MLP neurons of a small language model. Each row is named by its layer, matrix (up: input weights) and neuron, and shows model dimensions 0-255. Each number is 500 + 40 x the weight over its row's rms, rounded and kept within 0 to 999. Numbers have three digits each.
After each neuron's rows, "fires in" lists the words (lower case) most often at its 100 highest values on Wikipedia text that the model never trained on. A number after a token or word is its count.

L5.up328:444517520545495503454489515479428514476505480468502480508507504521462538513506517494569487517521572445501440490583490496504486542575478498490530537520483530495538448447516544441437487462432503536501401518522564444510483454521558515489547506583493535544466522499552520487514494517535561508491501514506456469449538533527505552503455441472442492490521496468436555494563429507514483553424496498476458452480465421429551564451470528454484544507521431453448517475523527519417551483589598474571535518594472524514442488515440492458496532512585501581474448494526483435504447514505479457483580617435450448484578454516486460550504498466563502545496498458520543458480545551547504453440537516445569470481547481480514510478539499478567581510505497529496491473501480499462484485496440
fires in: "at" 71

L4.up41:424436424539533534472486514555488483453459464475551565504475507541400427530443500568510490559529525503539526579560484516476566533464539585538517434532573539482467491498422487509465496482483479509507555463464544486472503517547502538547442526505489462518421516482488566527511472480477493542478548479428501448455498541488507528406533425440482525489427485451549551480476524524514546537503520532508576487516467491557499515498488476563509497429520533504492467488390510461499517527495530429478546493517509486516508494520485452441505537517560499458375435546410435455539459462456502460562507460516453495487466491503568526467475493527518449527450579516522541511463494510516486584517580525528532436499470583515531517433528576485492516504515501474447522543438529521481524529501535
fires in: "of" 15, "named" 14, "1" 8, "called" 7, "2" 7, "website" 6

L7.up306:498452498513494542567438366467464477549509470504487441584525523446506480495461536534481503521503462508443482520437553472486550475550508467525513523408594523488481489420495477444527453534502537453574501490509578495428514529555465468543541515464467466451441487501522527429566497451524536440537475452512452555526484474421481539490542525496496457460458481498516590518588518474489502472547524589490510542485527504518491517537491477488498474569535511465459461445438522499442446541527538525484490552420454523578554529442483537500491471481409520504616485442491503528518477534522541470516540483541492519443478475575486488512472515487526476499536499536522532507584451494532470536446550525456567431475488529532517476492460555443511462491575568480496487535519496486522470401482513
fires in: "of" 48, "at" 8, "across" 5, "attended" 4

L7.up651:500455534491498555466501521447404517473521515549503465500535468579385453553520489474544534467510444448551556543523527510511505498493547513507598501540557474531523560496529524483502536562526506453551479489554533508545547525419597489410525476478534466446470505473520467455520486515537472482480561538475557518534490485464439501412505447446460452501482491517481473480526557502495451529491538501524545523486484460499587518569510583482583563496532511502432518512551442485570516502477546499561497531537450445537475489494460554524540559482463557464453513541561520509528430512556531471522467537476555508485486498470441467500427497439570483528521496501526461526480515463441479459529478461496478476532535509483541499555436486483530563542440522463552409516497579500563423412477462
fires in: "original" 14, "german" 11, "new" 11, "russian" 6, "complex" 4, "newspaper" 4

L4.up71:559489543558466557545496552468518491495432524502436545552483488499498513523513455496490494514488485474503465533566562542459543523483527557516512444513492488539581530571548464544533470519527507581466540533504473462507547492514503498505514507568493473559476493541477570448553522468482523468487499438493461473508529472510491547464553425561480446541502418509492507507491493468507496447496522587473478441491441532438504461415508524530510484479451504469520524523450553501519514572563504418500453462463489462462421443462450527514442480599526499530518532551485590544614512506557486561467520464578462486559449554517531509505459599517525507428508461447492435521457472549413460470540500534494468530509469524496555416469504573422478483459504538483509532439436527480531484543451458
fires in: "there" 27, "the" 23, "two" 8, "new" 5, "hollywood" 4

L5.up7:511480517482480523399390418461487507517524523498560497486509504455525460532499485526559471537433478450472439462554466437459474481552562449451532498486598531525471490469433402469503451529462489440525514477513438501494559542480532478493499527529532494478468491510556495529502518487486488510502500428477538557512478541517551505484535467532480605473500433523533526523536491472480453483492453572525496434472573410506445539591476588539434535494525474566504513477527518465528531494463527488511476458570520494499545520493557493549385460589459520488582570585443523489500519461469459505546555510433540518563483519526553555544504484483525480548505554547534433563460486511493553469556519473517455536499491487482543502492480539498489587511491531557535498463461531505491548557503518
fires in: "game" 20, "season" 17, "club" 10, "federation" 5, "offered" 4, "career" 4

L7.up285:493482574477492514521560512541483506511466527553460500564474488463520478596509481506572511484499514492486537542483475488476567459410495523509480525532518526490481443491545439481501496497503541501583513462515589507423465473503504425546498438487494511538546547570504481524479517535535535472531472518510511462471466585543535455498501568487535461589475525496504499493554485539547369508498525493491424473497460523533550439509533544535482532539472442501513509470476527551531542500458548497522424634580446437449494552577491512524414537493563464468525452460527475448494576538544440551555481515493516478491554518500550463556408538505521453478482509509509500469504415456526431472520475511549504471512506426512593482431461531429528510502553464481514476461551517520500442519535518
fires in: "1" 16, "that" 10, "education" 10, "first" 9, "2" 7, "second" 4

L5.up492:502507496514540538456531485432487454564506558500550514493568432444445546621517521531546509530501533452519504445475491466484493483559558462471476448475459565509498514448502456509490447485531448508471546443528492508514532486547583514482483500451507542492439515450507513529518479433499458513475513478466574489574495486425503557493539538538485473524533396507500461538447473438512532456551483517490585563445436547465525539496470522480452484500507556478534500456502450538522540507440476455517455477491453521494529472585470531506514523564389550514500542492533525478522515483621471532472489533470471486478503561435522520563525492580544522600501503416478516509473517388494555534524440521405434536470515407495493493480447475545455520501484501487508526453526496462532530470500464
fires in: "they" 20, "game" 10, "system" 7, "there" 7, "company" 6, "group" 6

L4.up272:408585549541487524525494476486533410506483534558588539549558524550509561518576448475567579471466534551496449542523485541462505552570500523519479442439433493468493472476548423448469546527491434565498533485477414573535509510524511490512505514463441470502464559486538503460409476461519501546571513524414459521541552533480521536486506507518484522493475476492551484530509515491534475509584514551496474499515526458488499504524491482508550464460598469506443508496456448419496511556508502463486509597461478490559495460508530577524467492469508429460523549456528529548501486512505475419486489501532533522519420534561501560538509539502519450478602486539566465524480449488466463534454463498503448478490482459474503525465455461543490524515528491543419478510541475484569503394513525
fires in: "records" 24, "festival" 21, "film" 6, "association" 4